{"n_layer": 8, "d_model": 160, "n_head": 5, "n_kv_head": 1, "head_dim": 32, "d_mlp": 640, "vocab_size": 512, "activation": "gelu", "norm": "layernorm", "norm_place": "pre", "norm_eps": 1e-06, "positions": "rope", "rope_base": 10000.0, "rope_fraction": 1.0, "qk_norm": true, "attn_scale": 0.177, "bias": "none", "tie_embeddings": true, "parallel_block": true, "init": "normal", "init_std_qkv": 0.0345, "init_std_o": 0.00863, "init_std_up": 0.0345, "init_std_down": 0.00431, "optimizer": "muon_variant", "lr": 0.00386, "lr_mult_qkv": 0.4, "lr_head": 0.00652, "grad_clip": 0.5, "warmup_steps": 0, "schedule": "wsd", "decay_fraction": 0.729, "decay_shape": "linear", "final_lr_fraction": 0.0, "batch_tokens": 32768, "seq_len": 2048, "doc_mask": true, "z_loss": 0.0001, "train_tokens": 124000000, "steps": 3785, "dataset": "wikipedia_en"}
MLP neurons of a small language model. Each row is named by its layer, matrix (up: input weights; down: output weights) and neuron, and shows model dimensions 0-95. Each number is 500 + 25 x the weight over its row's rms, rounded and kept within 0 to 999. Numbers have three digits each.
Before each neuron's rows is what it responds to, as a language model described it from the Wikipedia text at the highest values.

Description: Word-completing final pieces
L5.up585:483516442530477500486512502500509507483510486521545507496479476523506520506488498531530559466505498528524476493491462532493483467472535512536483518469491511505494472507512469507473506496497540488463498516498497500412492493523513517503514510514525472502507428461461518517500510497481548515
L5.down585:476491454462479439450507503487515467529481463510510489465464459529525474536500519533485476530515531462468480512486476515500494484528505483488543509513523577505485506532523470505487504499496499494493494513518497532482484525525468476482493529535517476509512527505502486496513490467504484453

Description: Adverb -ly suffix
L4.up528:481501481475526473481509537477458560530459479517507495519475456504508535512487476522455503520470488512517472498482461517496487497481477506546510496505530504493485523550512520506505518455464531492520533509491520497521503478526493550505514570478496521524513479501457547460508466537519565467
L4.down528:548462549505503468491509551477509503466490480550510514457469539463499501513446503472506498505510495540514514529531496493473528496482529466508507487498517468488491464527498459511497507494493542464490513506534487506475490530531472469511526499489497500482512510430475523540526530501495534474

Description: Word-completion pieces, esp. "-ed"
L4.up53:511478489492511480480528462526537485505487467489498516522527509501506488479512480535519432521507523467537498488519510462511515497507558551555504490543498527491456495442488497527523493484511470496514500541503519528491510450484493486514459514505446468537485476519509493531446464479491490472
L4.down53:483529513494438523511521508507489488459501505476528533482477478491455491527526536499499493543483486497501519495499492474484486499485512527486518497488475464477521516515504501494487502528498457501520503499474521512498463519541452466501505483505486504470486512499509468513502502524543513542

Description: Year-final digits, sentence ends
L4.up467:491501517492491544510482490519501507541486480457531495463514508437479480492486484507538525491506510486497470522468545500488481520488462457467516517505485500480484502510491545468516498488538494502458519546498485521497537481484515523539515475491535477576525462489495489495508555505521490480
L4.down467:499510458481478514489461479476511530436517531509490510483465517459488498505508481519459549544538492524514544487478520515476513423515518515531527516446502495506496516515488506484525507464467560512494509479501506460468511520518498505495472547501495495469468483505485543500478475549515505483

Description: Opening quote and heading marks
L2.up105:484501503463482510495534497516529486514488444499511448501559511549501524523537516536500466481492502497511489497486512475460463496527490489552490470491537509489504474518541546519539521494436503470524515535458516488549526500487527500472509522456540509453495510496495523518527486457516472461
L2.down105:472492506493563483496465497483488480521491451499510509446532499521504499496534492518457478467547493484486548474541494545500508477454487486504477530505499467439547472471501487550525534509489497479523525495507479513532521467491532455480528511515533518500477510481516533525466479482519527471

Description: Odd-split word pieces
L4.up509:520516537483497527539480485492524494496487496521509490485499501506471478473519492521442472536506517448457529518470482526536490529485486520528505481518442476504452457530518490558495517478493511493454467525459497458492498505501492481505537534502468517517510516496517548468455483573467528478
L4.down509:519487499530508486492528506473466514528466542448487540521497466497480533506498497507517504475493508508534467487509463477515542502505479486477486491476543514523548486463542524476533459497480521493563511527481529530508543502501514494478491493473505519483484462530529530523462503454514465482

Description: Final piece of repeated names
L4.up90:571506472502469460528484504527455475498523502520532473503501503522505505493464472483515515499534480531524488533500477519502528525544478474504460476493513523500472472470526516496478512509492494508477491523519542490554512458457528464500483496505521473512550533540478471463490499551488516490
L4.down90:492478510485498474512500578482485500492492490513502477502449508499466530443516523512474509538490487504493522462521506498517497485499523499526487494482473503531493479532493512516545501478502537510479508523491488511493484521517508539514467536500530499494489515509493494508516452482481508477

Description: Mid-word continuation fragments
L2.up111:470512475489514501526522499480480457515469516526495486530494493492529511510481502522500524525544502532554468453482479474477575457500527538539532514472495469493483516488525481532498500510507548488478509481499482516481479484490512508509512511516461469454545515485536484469499514520516496508
L2.down111:478491519491490510489531530504506554496515482508494541503470471481514499475487506509490501485461495460516562507496492480523432488486541513451483466545527539498511488492516516455472532502462496512524479582491511529510522494452509462481493532469479482536489485512465492497486508497477460537

Description: Mid-word single consonants
L5.up521:478463564495517498521487486482474512483510527527495532477524504512481500536489531496492489516515516446488463511474519483488555511501502561547511523472497527500474477444494466487499471511486508495456483518527528540515499488463478467513455468527475469522497510519528497460539499516508500497
L5.down521:510468509469433485477498473483499458500498521477548495518419540563497519514497510513457532510519511471523509498505490476498472521512500459528523473516490479481461540453514498518506507497495502484499491475493499492471532471525499513472493460501487523515524462509526511458498467482474494505

Description: Period tokens
L2.up92:455468568508518487575514504556485546555472494511498526421522474484520490490519503535512534509541525541535491505475524555469507453509517502471493467513497457496485500491530530551505517487509502486503508516492488492484496509484519493503513496460455483493484492480548505486514520516483502469
L2.down92:472534526517494510501490522511483486503494513459486470511478506535503484521520461485515493534524482504533481516510455558474492475514510506472530468504448516479494510525436496530525520485517500475538506563530471526521510481522523439506497450506484570535514472512518467465485482508484496523

Description: Mid-word fragments in names
L2.up223:475454521490507495524479494500513502527502526456540509529523493541502465521473477494498522460524512499547483471525484511499537549478489507494479471480442478490522481499505532489504528489487491500520478499484477506508490489493507564518492496497498480507529468510560473542470466538445498478
L2.down223:521478512517522469530448553448539482491540496509512447488494541498474487495499441477523500464485528519534475508476504513490502507530512448504550506481479503499496499532509520516496472467496478512480520497482524500495546535503521479510497509510504475503528489559504532486487489482458510556

Description: Word-ending subword pieces
L4.up330:491544460520476492463537506457514500511508522522508543526538484478509524493504531527502519500494472449486523512530502514508480510524495520527450529493504471452517539505556536493489486521518501491456527481480511473500479462496499478483479464524505500524517465511555486491474563522499515539
L4.down330:498519530492495537502530468512497497517464513485499472510505503562484481472510534499510489554507499468495528497479481502464463477511519548521446547540475509490526559530515489497474493484486482483471448498491509475504495497469472493509485485499491491475498467499493495519519475449464507470

Description: Mid-word fragments
L5.up230:489479496493466533504516472476476516525513490501516482517526477501483488508467497468449477500529482487488483538528455499534516510521509506562565495467530497510501493480499479443534490479509505522450501467485517515461546498505480518541492525470506491485502443506511528527482514486458453509
L5.down230:511506500451526486505506457528458464461517433523494548500522468474492516522502526568509487507469496514471531454490509469494533501497513529523465487476462475484476479481513515523507490524523527456545498527452510492507476529481501524496501487469496480486465511491528517505486481508512456515

Description: Mid-word fragments
L4.up580:493459531530473509470530527522480474492516532538572516537539502519540497528493546490494492502504505504487498501468449466517475510466461576523493522514482510529495491453500492486504473488484485559481524505527521533471468492477510513497453527495500490524515484473481481478503487516498469507
L4.down580:494483545499473507479522448484517550490493515470525478500488534456492462556488490493507525483478489502534527515522531480520538490524496489517496483527487488490465478483496489476491496504471515458496472454528498516553536529505486506483475505498467467508570510533475508469489485454466500484

Description: Subject pronouns it/he
L5.up239:481496495478485488515482500509445552521519497516446540506460506502501495527483514453473506486503467461536473496539502512529523522514523516486517497515521504496545521493527535480489549499480552494502486510503529518462477462513492502524470476496521490546516509488525466516503496511510508485
L5.down239:532486493483512516507467542502522482473508447535522488446468497472497529496473518533533504534458464523514485518525482528533494507513511535530504498478450489487514513508509512518481464483484534521502539503460449534479499526537463505504527518491501493497502465511512519487429534502479505480

Description: Forms of "be"
L2.up503:495501531541542494511478499505479566516532473491504496445472487522481525504472511489517520518469468495470516555519521432515496510481497481494511522454482525473530497514482469454542508486504520512524525452482505520508493506490507546488476497559488511511506454522473507460514529481546540513
L2.down503:526506491505508505490534497500506503483507491487503517572510502519491482545492473517481443470485493506491489508494501491538493451492505493480496497546526512501558484529461554516486490514432524515493498488502515478530504502535488555501488484457527472500481490477499461508531533482490485510

Description: Mid-word pieces, esp. California
L4.up431:465504461512522466464497515511463535501469494520520483483514500513468469473533499506498466506492513457530497522498524515543486476488499460527557544527508515471510442520515514502534526525516558484511500511517479440491555549516506450523531511518500491506502482481489521471504488474484520476
L4.down431:514476486501530500489508500518517473489520445527543524500558485524510501509507473501486495488522501515520476492465514474516487550533498529510490520512493453530474482498496489500546487472487497470468509541504489473536500478495509486493523504507489498469489541478483514471503493477482520452

Description: Section heading closers
L2.up513:467492483519515508476509489524537475470511463505491482486527474461483559512485527478487455520474530520498530466510440507485484485540477501494472516525472467501478507547504520487533541472510505540501516555498521518536487473517495499488504523490540517487525421498465463516475484484520518522
L2.down513:494503516522431522500458490540478479480525512513490478505534499499501520461519493436529497515490511497501523507481459496519506515479497484471482499463497494545500541470494486525472508501502471464475486495499468528528520464520479502529489466528511474500477487498509481506537505480517517491

Description: Mid-word continuation fragments
L2.up612:487510509539502507493525482511546471483521488478520469477496524516502462488545542514497546557528498465473487508492523482437504503480520498501500479505518465508491536485536502442496522538489494458512528485503516516468499518521517478486471480493509556506502430532514517435513529513514496470
L2.down612:534479514519483498482470524479476498510501469488489462494505454479472510473511490464504498492465463513555499536521526539512537484485490542487551486500467504512516498526485477443506520505527495500479515493521489455516491488448479529536489531497551490480538509489492523543494476499507489477

Description: Word-final pieces and place commas
L5.up383:474509455516487487485479509487480525490543502497519479511490530507493520451519486506470518529537478499534480536489567528505476487480476519484459529573488497508478482444468459457521476459494517466479559524511500484477475463529497507522474449502493469496481513528506515499490525501519515479
L5.down383:502515557498536499519550505472506452516494470464492462458532517511527511494489478510505459489514534479542563517505515484545510521511518475499505457443512513543448494517485480486536520514487506461481475448482515481530534506482463484530494527522512518490512520474491486465519482479530486499

Description: Mid-word completion pieces
L5.up195:530479531484522529515514514519529486488570475476553505483471553509495492507471528485505468504514532487469502497526493515549510476476479531497496504516468527475529520474501503481505471462470502472479510484500496435437534487458492488503503519525480515524524471474528491505478493480438513504
L5.down195:512540492565478476506518512518558472485480520529494468513498489482496481498507515487519467511492494516481519502502486494484486502529539476500483481457532482507507474535521529512525512535479494470494483475494496511526512492544505506464510474463526533465507531503507504467469502519539501490

Description: Section heading closers
L4.up316:522496495500475515491509463459499487479502465518471534463520497522528509471465527467506495490521567486495459551497469470499492499501492524530542470501496479490505481558460478532505476498469532514466475503485551474511505502531500501514492508467539483500545464535509502517494543476490475515
L4.down316:484477481488529497547500487482454510481480533498490518549482520491486492535490477550476542497501509468456493517457509466492518485517497489468447491545533477503523499488485513440537458531495500497506480518491495495485499521538534500487489498448504498483509475474486507538491541467535466512

Description: Clause and sentence boundaries
L5.up7:478495442489506510467503485525555513524485481477507509506476477519502509499474487509453527501511561534492531535494503494477523483521462476479516484535500518527525492517517509434494534440511506481488492505512501503494509477509471506495491529508464492524497499510510431531539473523496525490
L5.down7:570522520466480507515499505535463472502544530488469513488482511500510441523487493516510481530468492484445453471482491510499542450500482516564505487492444509534503464507485489485486512490493485520498549487529547488494506471489476483517486505508525489528470471460525499504453529497486488496

Description: Succession-box "by"
L5.up537:492544475459493549499532559473547483508521507548510479470476470445477449503476519499508469490502497527492482478475502502509519508497522531489469472475479539524520500494484540526505496504507553483488480486521513513505547496534483516500506513579454495473448452441497492519493507490483474487
L5.down537:498488526544517501496492512487509501512483498499508468519511523543514505447484502494509505481479508516539530515507457526518516506493490514505475496498468494471530479481492508458471523484494483487487488527510484518502506467511478481540547509475497463512485478536467458512508507523482559523

Description: Mid-word continuation fragments
L5.up80:467526438531498510511525482507524502502472478479523524488532497485517472519558518485499461535543477481525528505494522527479484493469518503454485495559498506474448537493469511505495475499515523509523469493469484480522479557527513517510525492512505511473477501543482461472482465487464496512
L5.down80:495483483470493508474508509430482495526488524515500478501531515470505510507517500492523506495494544493494471479496495482496531515501487484519491555498488487505540469480500481534485529484502466505487500471519533521508457462497501473471498483456517470554546427473485496489490528488532509503

Description: Mid-word continuation pieces
L2.up198:550516473526517535490516491517493488525477519504506483488457466520469472517503474493481514504516488485530460513541485506474521496496487524469512511527527485523486526492532480467499496491544518525480524551464530505476507446477482462510514474512446507470504500428513509512523482484511457509
L2.down198:508510485497492482478503562481480454549510513503489496543492488453472468476498497548529477475498512511485544533492507498486485513463497482515520503524460455504523563490491546536518543521513488492506496506540492496431505514451549500515476477503526451537521495510496548507464516508458526528